python train.py --n_layer=11 --d_model=192 --n_head=3 --n_kv_head=3 --head_dim=64 --d_mlp=768 --activation="gelu" --norm_place="pre" --init_std_qkv=0.0356 --lr_mult_o=4.0 --lr_mult_down=2.0 --grad_clip=2.0 --decay_fraction=0.559
MLP neurons of a small language model. Each row is named by its layer, matrix (up: input weights; down: output weights) and neuron, and shows model dimensions 0-191. Each number is 500 + 50 x the weight over its row's rms, rounded and kept within 0 to 999. Numbers have three digits each.
After each neuron's rows, "fires after" lists the tokens most often just before its 100 highest values on Wikipedia text that the model never trained on. A number after a token or word is its count.

L2.up230:484489543547548392565521336585509519468563452413447481475523536447535547537462423433540553466534521422480465447494548481461484524491480518565438564469436554499547539561608432515561497518546536503491489466415597489588542524587523542547413493534587553573498522478465438494574445493498553502503552521580477593386476515498510538508521528500451389492467477492481542512517478522416520444444503493477510471508454445420542548351581520530499529518537488474541532465396497568400575507506566452521493569499469461525474455524440595461480522464398408489444529458521450513479486512491560553
L2.down230:528554524499469565394396505489440530537547534374535526417458588523416565462443496433454523485446491595564415426589437478471518499564566396494555528521556461530520493422463537600458496419491543434444460416550463528413513527478564408514513597541454479449440407467569486476480480526534524468502442524562451509514494447474526542536443532564472496546529553460535468348549506491552541441453524514504468503502545511600469497472560596547569495479549546553471432500554485423511489489503449592556476482523438446537451578490502471555497527537606509514540459558463499526530497470515561446
fires after: " A" 33, " J" 20, "i" 6, "m" 5, " m" 5, " a" 5

L7.up491:497414461488493542571531589576466447426451485503464491487491483505515487508528447539533477490525540580530477521446580532545458530499489526437508464514497540523497481424459412527505437652562450502594439418476484519414558408575459437525424447530430480453439560540488429489529502477523493399505462470585448473499525625521478460455559468538509450522550494400400539471528566511613579391481548525450585637508525449460515504461474507467499537446468468473487601536390516497443567557525556489536471518476472500615560517445534549504479453485465548516561477556592505482511530486433462535
L7.down491:484578526463479552524453505484517604426443547531470523478577509459537438528489503476440549490544528496608404551547481425501516481587483559506534447558513408610494434567529556501577576496445525470572473445478496484476513462534394508520468499504510470516477514499489403592507449489533429457456407608504537490420488524594536507500459490484484496491386481488549518476581576526418514546562463424498476506533549431494491532477618522534474552564513589494518488382507518424431473503499528468489408468470538394365477614450496520472521446388550543481529516500526512507532581471503565442
fires after: "p" 22, "et" 20, "er" 19, "at" 8, "om" 8, "us" 5

L3.up160:459440523493523536495546499422523544482456454452505495519531468607432542542506497487437556570522548545515485376473486496458512406431556482483456583477514520514451376493548464581449468481474549493458509512464456573539479483445506556620521487562512506416532583542454506473552470552542422496519528433508404387551494534429509468484498526510525536523526572415513491479541558518532423494533435531459502536467474535511458534459515480478460485514423516482549597491456535520508488556392532412468423559583542538611542614523522455621453583414519478490456444457588566479614502513427409527
L3.down160:493446543534470490495502487547474399445529409460528464494483550443450490437423436464530524555449544507507441529517479584497522547576514455539536484438518463533548467619513497465494450547543470432553531485563512591442538467549419492352467497574520618516526436528546572509451442462496534470539477586421569573465412536509516551605425418499535478488522506456587505495480448519570535471448468414482486469431568568583533479482464560448463427494472538460436433499475503511491547561514561539538545567496546545481400492580522457413464457569521590400544514496481481528552394530445560469
fires after: "i" 32, "g" 10, " V" 8, "ig" 6, "it" 5

L7.up239:486504470438534543497523502461431543488447489508435573498441468589564518526476491500491466469537526539627422442489459493511472513570493527518503508467480482524517499447528436485406518523504494542459452491360558520411541400527557490600528518525448605385431502594545449497494467489524501561511461522531703584468493492405477487559573511434440491476529430488485507452510464478575624455447505501464457526504497516539484539510539524504437391492475483519584527587466493468464518502435535530510448519528482497571451552363509477545552498574526505551445418443415479422513575511502528589
L7.down239:657499468551421508429471440472491527504554407452464503545622523353513410489425455482474464507583490525504492547506542534550564424530490508552480539405493433495504472437516566479420494449516510462540436552508562489527535468543391453484490490512607495573447567422444516528504539487453482490493560530476561565478496435502490490548561457517496429456546508525470468581504469571556442506546511509543500507465563478498525528510332548413536548585476516516491479475574484480527511484493513475481524512520473509478507489470463636537369521529449550435630544554526530407531490522406530449
fires after: "et" 15, "it" 11, "il" 10, "g" 8, "t" 7

L7.up496:450427469512543545552448421464487558536511415469608459529565588474529595450458522570542565549518370481544545548552446556498569513500438457512447562457381502487473511561463385405427516506571506539483419482555471466482495535518440487379473499499562554375500470539436508554437483539488515473433578568523493502464574503516567450554543450496494543459561442541512471485495439460456610508480523568464478450504488474540514506440411432502472515585510501452483523594471476478534420454609468529536538540556452441497520425548565510450509518525509568450505420484557555489497411524500464562
L7.down496:459413612457547498498549482520491526419564440491527498520474416416414557475572441452535593487582456601398504460498443475525536456472414578553540558424587506498561542437427551560465504420471502478493470563572496556554539469530559517430432478496564488553511516533551477521514509524500628502517494556526524500420523420436562486585516476474476512425454470522497457499524497480462450460432397579430501502449465496574473527447515486525512523500551547490455457532507519442507435434537526470409487555531551451587467512490519433541472437492495571504527482469481494615608518462659459450
fires after: "ur" 19, " l" 17, " h" 13, " J" 10, " H" 5, " m" 5

L7.up383:492575501434464546531513455530464509500542512499431534541503533495512507455486420530533451593466396512519458447456586517590530514492497567520564489390350515547469525548505565495542438517561519477569469531430490446436494466478436501512459512451426544554465435431525495437471514475525496553490590474531537538418507488434553486560486449531450478497505460582502461560472503488490586462487592527360599586569440520474519456429543469518512407466564444595512481504504614498535564477619567538486567541484488508485448474516502470440522532491457420495556558505511350561416480526426450553
L7.down383:532405524460469408527554526561491470509542551510520528539419461468566567531444420525430507472511495431400518452468422550530545482532604525490507506572527540472390584524457517521401458553453448429485526463546550450563466458491582380476557519555492425508425435538470529569480454458547462545443530537552432481441590524540465511495578459536476484527506521479533474457497557419456565433529467503459385470459466441598493519600488560489484511552507567520545536553546398471481561501421537459567483510457483500484628641510452442449487479491525476541484568486505515503487512528581594468
fires after: " m" 22, "m" 20, "p" 10, " he" 6, "em" 5

L7.up24:506497388529546504476513401557444561559488472472466495440567461529509499514529442470444460518488530445519556500445461557568523465502475448534492444538498436458475552462516371504557520520565541501515468391556473472502456406501548537528511511437607508476411473519533565546439433496456466562487596537488479447535474495517491494558621417525453552465527504508543485549473410422574566573519479503643530522488609500464529539456452533513581538566412495446450529521611436441510483501454574478467487430519497497621518473508420533466413419443524489461606444526503526531485430549513596514
L7.down24:492457555489554498468504510553471442413475472534441505502427550468521559561501489507488515537456479619559567526397559573508509517527560476442479504494545495553442483490404497551428434397442482570492479525434513659545515425529495489530470515505483575523480496484550470544600512503472495542505492603554527466587484519489519496602449534543511409473430503450508533481551500474458482475503546497414484509516477600458497498443520508485479509389439526444408529540442492539610542499510462466496511471423456318522582549454471439471437538423595533515530461615512495501486512485626427502
fires after: " l" 30, "m" 11, " m" 8, "e" 5, ")" 4, "u" 4

L3.up24:599475502496490414575525498491570570535501508452462386475543419538534474575506532423542554492479550560558499489430504423545486485500436411486603458450439436464545481510456483413494411524617522620523474427490506489453465516507449443521503468380428456525485536484537535496554544461443525477439558469453545438537498435529525521468515445546538517473546541578531480599597568428488601512560535524460510514487559485499553485564528435425498463512372553432509489490485463548503446407461482506506553392515451476559423583488444488555577598513556471536470502501514466518551443574537468535
L3.down24:516412459580517509545415461582587504522489495472420388477543482451546521523608475481493406489441465505511461474524541567445481446458586539561524397520580552537509499492486578559503455555383413390505497528455491522500409506474511483544513510454414476520437485453486493480575492437416424432474535449526517499495531549510524486547536579554481504527567497625460519451492462531509480596619435531436482464445504585472536501447554542495407516596565535558552580407528538439536468477475510466533447491576514550498497562451475506506399606456508500475480505489511539448509558441484582465
fires after: "o" 34, "u" 16, "i" 14, "k" 9, "a" 6, "os" 4

L8.up228:601422548435480552444560477518502520596579517610596589466447471557466519494555521584442541427482501519514451512430514453562429517604508531493465464412450503370486438474528579519454479497570522488478430453526524452504454482498550465560453453554472464534572509411471515528460514522581567552472549567556476467508517516444568578465465414491450545463531483512487567453555607485512575504416556539501501502513509454609422474519429521430471399493485505510480455502532457564437466547534542464563571546488556460459455466435468420517485503393403456495469529459461457599543500461479454504
L8.down228:520513479537454561514445408525547518509532520404550544483529424441489449473500493464488514516448498487465595507490507516502472507429439434596466516493445531514483352535565461489476603553558528518479515526499473587484532513553548519538533459492501503392428604608480436424453555507508556505504534509515572451534498471514541486466502471433527547481442431412524575420471491443459434492469491456589543489449529532534479439471526535504457504573578502485509660530581468477415513578487468497557524544434586543539452473410535531436439507490518412448499569424443598640504491468541412525
fires after: "at" 28, " n" 17, "ou" 12, "g" 8, " t" 7, "ul" 6

L8.up28:534497483438474358460485565516565497471500584501444489625459515455565483577604439493497573480395498537538521461496596511486484595532483523444589464533448506437495499502460439447584537557515548464533485398495498515453480481457491499482550542464510451523464571511494528509448468551523489536501514517432507542382474539531506543431572452552541451538474528428632506491462592547513528596499521474504491454476639523478502519472496496545560494561488473555528512544388493413537449526432516476569508529426512401447466548559452370488441484446523478421467490495465427427532470426584557521
L8.down28:531501534543513493563358480542493617557526487496532551495492415495519450467412495448369468457480544508566517527472508526527440494443414524575576441464546427597401525492549528473554515497527437544499487483512460449499530538498432424429465370475549507441546503472471540519518470483500397485501417460564494499549576544523433490486477578589611530493436461507528502550533570461462572474614380505534535469430534430442496523522573463455544474516565515468590465491488513573456470421493586531478503549403489484494493500489498557529465457565621498494491526496418519576482495567491568459
fires after: "r" 26, " A" 18, "e" 15, "mer" 14, "b" 8, " a" 6

L3.up329:494517621447605508525534527409523495464549498471408453533474394560528503501445466520573523501525435598418444420519473539513474568423499587461526499428511587495472484494501473571473473562571435494472408483434473513559552467524500586533573446535559524478539522460415558495575481530462489504569533614512473471524537417555443436497399419505464354534513479467401580526458589527592573477478452543562428517474515419523428539534463477588488497528493467516532524481465480518494551528502539579545529518504455548473526479473502494469478475402474538368488427466549550485511575493517484500
L3.down329:476485505559479490517490431489444528425506436643500522456536563497459438371471460553494433533463494470562465509491505483459423520522503559457474558513502519462560533538537512532437560464541514560492459443584467464591460442491562495478485565461490494520507575505445518578487445513469511452590530397485487431450509565461506631492395638502422510525413467497477520534496465449445536562497525519491519555446515485461504553527490448514516472548584572539449466441502497531484565457523454464493494508489418420607512588614654456497489549399456604571524519524532408508440472461486473544
fires after: "r" 18, "en" 18, " Un" 10, "h" 7, "un" 7, "t" 4

L8.up259:589524540490501459475432469582433470479485465463504423536461483507535468549612490440525518560469502546462495616492495415533391487520539503497598477511473516571444513385592466504535513504502453482534508433565463465572484429497501518464517533505540475473417488405436482573503516464539473483590508535476505529474453524420477536490494442401569471542543494469514433536477570536489484364535506555570521526532633490500444415505504484502596548516463534457498453510567504474533426588579394561536509481447582452509457502560566598425502515539472435602446525516441523443374498479541434487
L8.down259:469523408429562514552546426498565504543601514520459535393439468547469550535420574483509483440521474412457410462492439480670485526476491494390640527487521558458523456540528456511567476442557608482526484519489519495438563469486474512516462530487493417429532433501558560514402458612442507535475557518470511460504414488407549471515480542545481535484451499535441510469589508512566510531424555465502540443564462452540536543409505432458435538479488574488434545479506548558487545461470520524509586497513530492483480521477482556515569570500486584650457485439415462473495551481456506515
fires after: "oun" 33, "an" 10, "ur" 8, "ar" 6, "ul" 6

L7.up93:500461387556457458561595534546495530513422567507536596571581501559543522449500420505514501529547548541507521494417503563537498500456473436501422440513449484350512491471420501471487500575458438413525459463429432553568487392538499520616526424438602528556428546468447490576534463403515437419484452513470572470453472515462486582471591520468488499492569484516477572502448535389482512462591439550489574472545449459557464505504480525509440543521478550571486516507465541527459498535536527536523485527448531468518497467556492525455557558586564448553616447489526427516506506565461419449
L7.down93:422482550485500485500427563492530474502459517494467445469512524511442549472577542473542568553501482444514535528555482522565513497527469552523498471417451475467462532568482418535577444378577493528496548482547487558519530511543505519453425402472454413566529539474506440511584529592501427507503514616400476500447513489569481446428431609538461513533432546459392404568526517497533433534486515514540579460441597432505455536469503526459525547468439413439606495414492513472536490538544467528646523504495505466450444526477504544447535608446504478375457448525548549568488568544576474474
fires after: " n" 11, "ed" 10, " b" 10, " f" 9, "p" 9, "at" 7

L7.up51:452485432532485529464566508450465516485473497525486414499526570458588457520492558549442467454520479463552497542504384484511493457442428513558440468486409581554478492593526518402454545439587466453574478553379454501559479509560505561615530515525447492450455568473577527478417532520554460404473551619495424451450514510508480543438418515502478531518561531510622516501446488466528557473508487557625436467459496502409455502546537543497488581460461557481537524458607519536468421586514466549528543512551421488450486406467549538539520535460502584456546445495485548476502400523472564439
L7.down51:473561510434500624466528539469506538424456597431465470415472546494524521425479503500539486470480544505421481580612438607441564532519462435403592500492509461607485465429447425458466513495592550494466413600579514531566480462512572541429539430520477470579553553479586524528492560449501494478542524434534513455518493623492485536501553538527497532508461421461450508550489553533540483408533514428578470472479532481476505529503467448485518435507493520498603545378417514604547483518434525449495499518451512452507505537484485442429550433407540475510576584444415501473478542539503489448
fires after: " be" 17, " re" 14, "le" 9, "um" 6, "ue" 6, "ter" 5

L3.up84:424448434573569522526544416442497565556510471503445449522488523494401527445534500483426477502484511462502536521416508488480506522516498518406561526430462410559653421452514476553568519450568607585481517496520505515444448468452557567556569479591507489418510504491539516434493443512475521478516437523487444448532419471479418518594480448522415478512505555466529410503625507462569438538540468438520420447419601509485446502458469486556538519480548525577474505404539498529515524527534497438549495504538429529513552531471604422451531480478457560578485488514625493521566376513507510488
L3.down84:585501463500484532575524554521503443455481487434632513474524502579511539452478544477491516523534560490537515452481503520496520500480492481495493466521499598451525496507577446582494537428540402501452520470476538467538578508619469484510532454431495495552473483513564445501563462435505490344403506522488508475499477453507479457450539399534575455418542507600504541524477490553551480496582590531391489429500525466464521527481632480495400570532484448376565577602466351565583554553487439486528397480480494543503471477523465493472548505467450513406522498503450442450545569505525431465
fires after: "i" 59, " th" 8, " v" 7, "al" 5, "u" 5, "n" 4

L3.up506:501507527516523515516523397529572478547551521467506517607478466439527498657488508479459527518476501459504503507509416497529402397526515501487533536499432476544447522469484430502486577383510528525537524498502451532595586412395496514526482484473446532509498554558487504435509527585524514539434513466496449414372539596544515488423469516521506510450557528540425545482582497509529381492460592516570512587476534557481417401489489467514567583412451478539537516501452476407455472491484550585488443518470457545475549394590469494448539480560460488546503502552528461581423583452416540549
L3.down506:499491515532444484546457494505468559533526490516396553468483470578484400514414486452502501442569530493528529468482500469424456494557397524533444573417501497451451542491522660484568503456532548500499476534429562537428443597458498611496494470439524462456412534488441624407372453486518542557505430481563518489542480608489504515481436574425495463525499408492565553454457546539446515620615561478563534574520541515505519503537601448504429551513474534451470518486508430544475468496548550488572548508559415394469535465571511524476482502454485454423471552514518458487514465522479544506
fires after: "it" 31, "ic" 15, "al" 13, "l" 8, "ul" 7

L3.up404:515491529521459478558578491464456512558469471568486453442515472518482399563487513536428478512488441581482459490473527573483456494497488525536505506487474449551456596353539541443420535372467495516467527505546466474489625617414404510532494555520587495509527565596457523450472465502491493560571515468501441515447462555583532577544485553490530520550496464431502500481494464569467444469401445596470492418479577499571460397512544536487500563425499538520549434463470522564516475537546607611465477549547447520503502470440466538549551463418421522572608562500482566465460457432478533523
L3.down404:451530473502561501499507534528461561467493393503505564513514466529478518473499475504428611503506504488529532565409522493405464468512544476380509473536550518518489507517564471478540540531390530400479455478482584475532492544573512521508515440441505579492460469473490434484491503497547442640397433585509529541372519465441504470502525492541443456418507574465524566504454516464501488492522493443525453504492557488550426589587466455522558562480529439456412471468533469564458524644583449533445536544455367527559486499515527513447442420573557490544481545564516477572651419496466543482
fires after: " p" 30, "h" 20, "at" 9, " Ch" 4, "ac" 4

L2.up592:548471506482460487453410476493567488491569461452386490449525483587502492433518570574513398523456564550380591575468525505483586562474521529530551471478507480511454462514504505487470486542586555484469496557576499518564529480518461518425503475516506550537570507412431525485546537478357449484454566503483469535420491396532531503571504503416499466493441530441468622443519406443440527499467575580515434451535419560472463479442511531544556526494554521557482464493584437606465404484366532453573535531507549434525468521492458542418471536501456434460531533497621491473512554471484502476
L2.down592:574500547619441447422444510519454552430527516432491433531448519510480589474440574500530540597475470499509510577575483539506503528494426543506585468568407427467534426465490532542582524561581429465486532512509538525454530406521509512494465556534500504568393501483491482558374506475428537511486517546430487472440501523462496471498560466488502434577449424477398543496495544408389469509550514596432596418550508523451509547497519473550535485441497508512469522515440595513549495384501500577503462440518573521623543440433494534410537517467479463452484585468516570467456466545476561531
fires after: " " 32, " S" 19, " N" 9, " is" 4

L2.up242:571522542576557372508567486489533462532418515611407500403540419513527455466437648572478456544489549563485541468568555542527621582472489515546440537420543479451510548505467416482443548551513484469489530399520456475490551479484458512403436523457464499475564518459443508481513539543558535559446577545425494582503485450513424536522485520486616553443575593462514557545395530525481488476477489497476499532487426391496557514532510493498485523529405448331512534472517535531457493448566453434460489505479543553439462514494525496480458513536504509509522542494500404492451567475445518502
L2.down242:577532529438504433459506468568460465456501490552411466486494572482490490502455491444467615563482560487484554491550456513499524407483446622434540507475402486550526477471523517512505487555559512525535488533543466501470561574558425624499472447497514482528499528564463386478506505401512423479571568511413516522550510565498473548639467508515594498491476503516433487466550500519470480521476605447466491530483431578414499580489522548434533451436474474516411447595540595401498458488563584429554491536509491419550476441424575555510531556462525429525486534550438424460440485539402502452
fires after: " A" 30, " C" 12, "s" 8, " N" 5, " S" 4

L7.up688:561510553492426490478546436483526402539537447409428494528467527414567521552460488487533545522520542512518498498537526404545461473514495559425487354562462547523599535458551494460533532572482531463538526419479466594548473499459627536575450509419471457536522484483509526404424485560501529540505471462501523469535433506480403527438448442504393501560545547500427545491390555446562548657493529452504551524517513447479557429489462512547408509579504555514559462428508483569469466497451607480478516459449490534534593503528463553606475594458503494460546550541480506510532457430487480444
L7.down688:453495495528554525572488522512512580475478574524551466532456449624568482500486475526502462409492496506549467526418469626467553510455558479488547602428456492553491493587402432542429470509326410465471466484527526577518481476435440525459525504495499459451462481481543502550523389481503419587554479500521533606537485475481547439488595593439489470450473519508559480508540567456510411524483539383478519479511527480539447507501496469472545439530550560499418617454552500478596536455520468557481496550441510487430492484435591504437540413453551610554500533455528515576471517526469456485
fires after: "e" 22, "h" 16, "m" 12, "ie" 7

L3.up463:567502506413489557509481509536472572516442482601411423472498445505467534532561586479448505537443443598543569471506446485480532437539496473504506542563399446434479532578567483482431450519410446560476556509512580484518430548507547386505427546500534471523448432458581483489456473472517469543533596494484492531414534517505585566490560467463395599526434538528495434554569534481487524447526424524471488520464515500421441511429492599501553465498374561448537523435625527488508487528540484544417492546500488528483479527557549510486473469394584489421556476517581570464489456463409555520
L3.down463:522517431466551649470488571530497430513509498593564517539609515472427493480509485503378531458371501604506620504528551522405530440512554502597453452543489521416408532400535513537443419480484529475533541448453560535541507500549484496507558528488481433420455501455502487485606480508527464551438465510555550419471509492541576479423470503526499510459363398541526475464467501523495506528479482509448497444596534615475479437523549463422517538571484518427516546461489496472527511442442546575565570563486461517429540498473535521517469472483550425412516586477481491498526455545565510452
fires after: " M" 24, "e" 23, " m" 5

L7.up161:605536553542519519499553546461509528484497556523595565531506534395406649435502472535620427604520589529470483553501418541494560495504501555512417464527530485526499483399569496452518430508442494473444528404384493419451446439495569526541627505588570516444472446484390554474520424478518521497558456541473484449481450471495463541593477476531607483460541509460537487492488511414505565471516460380530524574584532500495471447473457443438530507466456544534444388483516490470539467442569548467582495468526490519486475544465584483492457485528508477469444552518513489527487477432511524543
L7.down161:475529520619492495546596500516517491535506407433386443497484428534519455525518496470536483475510468472449547478455547462548448497439536491436612585487533460536476403523489541548400529476558500604508495569521546536361483585464553438491458497439545475496429508523603396440447460406504432508499571490463481562474567522440528563493596544508454539471509515510461555469575537496527563488408441574478556473525503452416491551562507433571481558571643466458450534457487521486462510473457439580530550452512504454495599561493475559540530549493389475469519483529429470505519500494467434492
fires after: "ar" 16, "il" 14, " wh" 12, "ur" 11, "h" 10, "st" 10

L3.up272:526526596507585584515465507605533538451497507455475596456515473557560550547442443526417448473466436484534487469447477476552552527503495465540391440525497518503502452589584443503370544504458458466503440544523455463431464462495466503476576416520472597509503463451490555516581578503498522499558572504426425473509444461573416458608492448546489551493526481520495520599507492560527582587488610487530501455462411534476418466564472469534494504523518561456499482584486472550574350432444470400453547472552501550431440456444528533502494520466472471532523449499598591463498504473526476518
L3.down272:366476520460481430389467543458568483486503501537499549560519565503493476463596547462484557555465498581477494568509504516427528466629495540481519579572509459420543515547510535463512484468623583532479512599506498483527476467567502545479427530468391472579448454517394445485516451445552519519466482559519484493524434475494508504345553510509531490462497426486607488481476562368549458484484495523511544563492430470465437499511518510517555477463429507500489467452576362533583536456412497449567509511421498473582523532523502541481469407526605556489470524457511547435498543536462506588
fires after: " " 54, " n" 12, " (" 7, "/" 7, " N" 6, "en" 4

L3.up1:450584519535526447438520469538474474511497529531430559504531547603515512404493614538454475534522580450535464486467478518448623500557464531457472546460470488586523503525438600443512475572470498471471519549408524487461405453498495434517527518544499496442447490549462518586451460517494548475512521506506541425567481487424527556494529481536467525480511536553520544394508471531439436462519441538486576558500497526396494468480493521445554543524450417536442566464424464487415515617462450578527414477607471397526531553390504471505407495576364537499403542475531445537542488535594578501
L3.down1:490413469452324618472612498555530466588537429492536508470503529419488483518509541529545558458553490579439500488537507435447494410539487488465491535464502476573522470483497508530513514436581551540578510495541499530521487519537579573569495519515429500528550605503510532440502499454554523482385460516479570420601351476465486504541543526457522551419506499462471497504509426480487509449462448479527495523515453456536647585522432482471466471486518517412568426440496474551493517494431450524464461514626412564487552438583467613487512429469439547507481510472477531473546458426504490514
fires after: "d" 16, "t" 11, "c" 10, " in" 9, "g" 8, "st" 6

L3.up476:456524613464490502526463437583474523508495484515484425536426563530524481512505517515499481457534468511548491491492499452581557467428535512477465493550449486533506476514488462530575396456549421331531440520436556464482500471549523495546479472464416483550490454574477501412505520487551546517339437483482507516535470491515517578620448553472459479605474435501451519451563474503464479397507550511529439520408496506570446456510556576578593482479472508504438447440459511539618465477479423590481534474531515457468584469612546535447469531420461590553492443540636491496489552544561511515
L3.down476:522512414513425468365457520431388546554430427573517469511602538487427526559419458492614471494532480480460488579440500507529466559568537488391527521449479497388539571579472529466457465453483567563505502527498475601498495529442448548567439497515567511513455428476540511522448540455524520525560557500578460550473562514495508528516413529376510448472532398560435372583467499481571514535547486480619458526559562510479604495501465510490434529469502565443476538492485488512453426491467513554490560478522512523438428443410508569438498491457517533507537488514462546571503482572508508562
fires after: " at" 32, "t" 25, "ly" 8, "it" 6, "v" 5, "al" 5

L2.up736:491446504496444460412570553495566467496499557519426482468521503463463538525529587540410515458460444580458496416423521520430469581461574456491486602568517583626641457565445559489463462483494509418442534564550434459414432593515438556492436502565403446610416533528496590410470538508435547424533538520465538478519463457510496447551556481512568469567580512527460500428480465529516475435463444538484507507503533518536472456482502483447512428452557470521535545409421529459466500486516509552527511488556458556557524523481533420522524551549537506561543534530526440444528389414508491451
L2.down736:586518442489372469443599533417477450522437475523465505525566458489542525555474488511479514501489399506479549424465430472479642551511579435432480520454483517478501440423511400552540586493538532541574506530526530460505542494567455619542512506415528514395445550432570433504491564516547471536502461469509456464495493459563479505540496495586489441390556550465472511480526424494496538446555558521571411505553484449498489564549540499513505565533503501500506423462506422521529674437440531596520489545504404479521563544486476479534456520496514428581408482541499444463497464484503582431
fires after: "res" 29, "id" 14, "ac" 12, "ot" 7, "p" 5, "at" 5

L2.up381:446562521523464426506645537506460471454477486526467538562475466531502428591586453582521572456483534541450426549482438541519556549456510449514569564458552516518586566486414460530427554496451389511456534343517518435494575520483519510525475520533428501492493491455436491460458408550558579418493536483508522500488503526475430552438585490445463520496438422460465453552348511483453527550510476526509578495574517563455481480445517462411553484490504532441577401472481572492519609501512530588516512564432552531465433452466481560458497521504480474478468497465460522448503440469586575574
L2.down381:447416594656465565559443448484524508460539518473505525426516427538524488488436467561507482487370498433496565527557497493374507448487526529490514487492530483629565543475492414525462472570462623530487551467490453427404568550411511486434485425531491511517493410603471512466587481426519443592442412517492518449454539562516405538595457445439564503410482495553528469523444523511526498524508510500436498469467485466556578521526508542552457523491437557485527545538473538524622460489507472453528474494464475560486411489515480527487457528599508493557483450540534428526473519524565594523
fires after: " A" 33, " p" 15, "et" 11, " a" 8, " o" 6

L3.up485:457467557449520458442544581397425457513506508454376544500471479556463505500554487491522532484517475564575501448420487446468562541523601620522473530454464523504508532594459366450488465464522505492439496536510428506525517503449518393484527567529456475469432484465449525499554442601551519524527439459464523583548472451501522545488445509495505425526485464403533559552454517383457478431411506465477627426518498425453505555579529490515449577538543467455612544524455589571623518498534493535591464539472504571602546501557492515514465478496457521518491501449424432472440490560550515501
L3.down485:465523509467507483462484518478606483453483531562530495502489407541530503579452432494501430530516458531550510594477424587549530554447447518582460550537464524527436497525555512407433533522514452461455470461491510463556500395563494593448553448486541498470425556449517459530498513564471435516519517495548421453434454577540446466556494462422482458547485557567489552584402534501516505577448493452485537513490545556435498566381493518550571430510499521613429435552557468428473483495617507558512560462469454523461440493500471438427526546494513388557413508531488524576487502508667438570
fires after: "h" 17, "er" 17, "n" 10, " th" 9, "th" 7

L7.up548:444492511500526457453575474557520501517534515437497501486479583569431625491540584488500595565461453423492445446490489409530509556496514570545516559447467427521563379487530584468546471553619501532487520417492515528397463497410494560566542465488500494571527489415427476429452475554457501593488456561472498484528498479477542510531399492469438406539468520428585520546481464517525449551577458487459554540451514452614516475519454499391513505545520506440424568456499481496592455508532546600591531541523524473466539460389500499539441480553445448461448502494429459522434473584528496426
L7.down548:507541545519404519506443487613557517575631470507578529502550398480557489499470462489496396456507565452528604482515522555600476486475491505554408379493556561468479461552594451546450515542390387448496539534512548459470510499510479514543498483505442507569505527541464548532464484326571482483434599429529491515568433490497465528455493556479456537432565549497455511470560486379487493514567525435549476530578483552474548582422513513514462388490473515478549486447540500527466516521520434442484503432558507538499506421504549444436453535428527554505504540494564482559479539448444470472
fires after: " th" 15, "os" 12, "ul" 9, "i" 9, "ar" 8, "ou" 7

L8.up404:541506526500626520518577532425571536550516479465453446504481448488535504543508486481559475430416502484445482442530454511505559487474404570559579458464437556477510517479446505432464455429515458469488454534441512408508476576456480582552499469400469463542449519464533444479473498520480610457415466540479440482581473441490512601474435615478515456562496571451465472557461588493623476510521514593508492521461526324590532458521500482520531504495499473543505526416537579436479463546509559423459402522504527561507567542559498464559523529492466529526491444450466543479595500533398597436
L8.down404:546541514426442413575474434537516465404437530522521522494445446484574452482488457545508486458434538427518557519463488498431531469523449434551567566466464567477526557484336348543522549497581525473445514545535455495511498486508451464497535495510529482530474440536517556461521464539532490463569510497387468432374582563506535430503532566569546477514474455464558616421502486530469562570529465564526575513591568517492436565426575450508449524582454499407569397491531485481493530513553502424503456465557457454433478474540524562473541507552554509415486480507544526540468488477606515566
fires after: "r" 23, "ur" 8, "t" 7, "u" 7, "ou" 6, "i" 5

L8.up498:530545478555476507603631520443542440542509398457529448472422589436568455409577435527571477499497511424543588488501498458567486500537523483523462553428506600514533568469583517516481477550514410520461491448371407505406458548461531510478565439483522482459397515389426509487484547421486605522533438561483504422426485529541600500510473536565509485444540501530466421379592561559509505463574537541506501536525573505511408446441506523478518543520531529527531442535560526460554508529478446518480478480467574524508460495479567515460524474536527532445463458414472555432469513442473511445
L8.down498:473427472482513489477538491603541489520560534492505507639532471509441396530499450505426517538532469499534424444525491555506490445406464422540518537466494480544454498414469421461468552509469530482488474533701543575508593492376450505494448572443505466562507433603525487463481486593494436542478600528553452552568515432501461511514568483509538444563434505469523451534590545476533476489501497474484464562481483416441595549542415567505545504477514513484507478457525452492443433429580517442503484584517449473526521593493475542466566501401464512508512600527412474456570419516467529536
fires after: "il" 25, "ar" 16, "ur" 10, "ou" 10, "in" 7

L7.up459:474456523609498565510482420520490439489466551489458549512553465581438541463571432577463481465447501463527442434497450500522469616433568416521448469432432527424506562532517539482492512491556415552463580444475493662464613476409570578528533539488510600567464535592520517429510435462522538492573540584441485510476442444497505504429489406471502533524510553423436494436535546532532456530483569481529515564469462479476511543449535516464508376442502476534455519603585541514455467464611578466562500482471438551496515518486525515444429489583449546515472554507515442498471487485418515526
L7.down459:502444484504569486376465462609497454521529418485492491562537540510520507429485432466453460495522571560491501462546545512528565503523513472555445531529514564556378572464456517518521561457414498574580472556530562597509492497372466510426588498590457480531544476509458460577464420487450414519547444492554585545532528534503554472609527494488563441501525388551550491496513493490472528449526350490435536547483462484397476547471475546567495493482483469544421508514513480529519568499489496486542473458495568462499541569466494538487494544418640478518424392521397555420518445473468469468
fires after: "m" 24, " m" 17, "or" 8, "ig" 6, "is" 6, "20" 5